Weights of a small GPT-style language model, trained from scratch on English Wikipedia: 12 heads of 32, a variant of Muon for these matrices.
MLP neurons of a small language model. Each row is named by its layer, matrix (down: output weights) and neuron, and shows model dimensions 144-239. Each number is 128 + 24 x the weight over its row's rms, rounded and kept within 0 to 255. Numbers have three digits each.
After each neuron's rows, "raises" lists the tokens whose logits its output raises most directly, leaving later layers aside.

L5.down423:143155168109099098170113137109160141139128140117140110142127098135120167107105115146132160140107144084105094114140101107096124132112194114123138080078124114153152137113125121132187121122170111116136122072135138119128139107120127202168125101141105131107135096121114113138087115164116085152
raises: " there", " they", " it", " she", " he"

L8.down23:102170132099141143114166122124153132152141100132091124127125094117137076103115116099146163124103145112162121096162139134123123158137114123148119118145120125103105122145134124121175148145098129137136092111137140103131176153146110140115165148160165096065095141086137142137110141197099169117
raises: " themselves", "rise", "ize", " these", " this"

L8.down234:108140082150137122133122122133127088157139133112131140162155140104176156136120125112130165150154138141096156105126138142140073140098117141144126119118103154094129091124119141100120136110101147142132161128128162133164128115153155098119124151131141104082108124143136100159191121122112149126
raises: "on", "ien", "ia", "ica", "ie"

L8.down315:132138097119163129143093077139098159119108148147128116107164105154116073104136121122177131131130110121158181177108165080123142127120124152134155125181157127129131150099105108104125153128132138144160126119115095134076152144181084129124111113113129129102153131148136087113122122118097136148
raises: "es", "for", "s", "f", "y"

L5.down430:105111127143133136116149146141165189121107133105157138131136115116122107137162110132170128120086130147140098164153114115125121141118105080115151125164103116165128136157118171140171123086138114122162107132132070081147177113180162106113126163130134138197080156123134176148083132144114135116
raises: "test", " whom", "went", " which", "take"

L8.down640:163155125145127104159117145097122129153135119135142155123118152132144137092085125139120150116095147123151133106104134142175102141139105142114168116082134131083139172151129120137143130095134133069094132135144088114119142147114119087131092139121158139132139096127135136090110133082087129150
raises: "oli", "other", "tract", "one", "ult"

L8.down348:111115126105127139099165118126130102122138141126119154127119141146107090170126161140104168121117138111133134170148130143185103156151162167122107120155129121148137098083108107124106086075085166148141085127135134121092138153161124071181127115136153095155109168090113103127134138117144141176
raises: "ed", "ped", "e", "es", "ful"

L8.down71:136107099124133125142150119107120181136113143111166124115146133095083126101113178130143102159077126136133130172122097151094131147128150120119157139152115100119130141106120095159146124114132134127132126107143098121146153138133141151132112141149094092142104097107131122145080128171089116113
raises: "age", "rated", "res", " degree", "ments"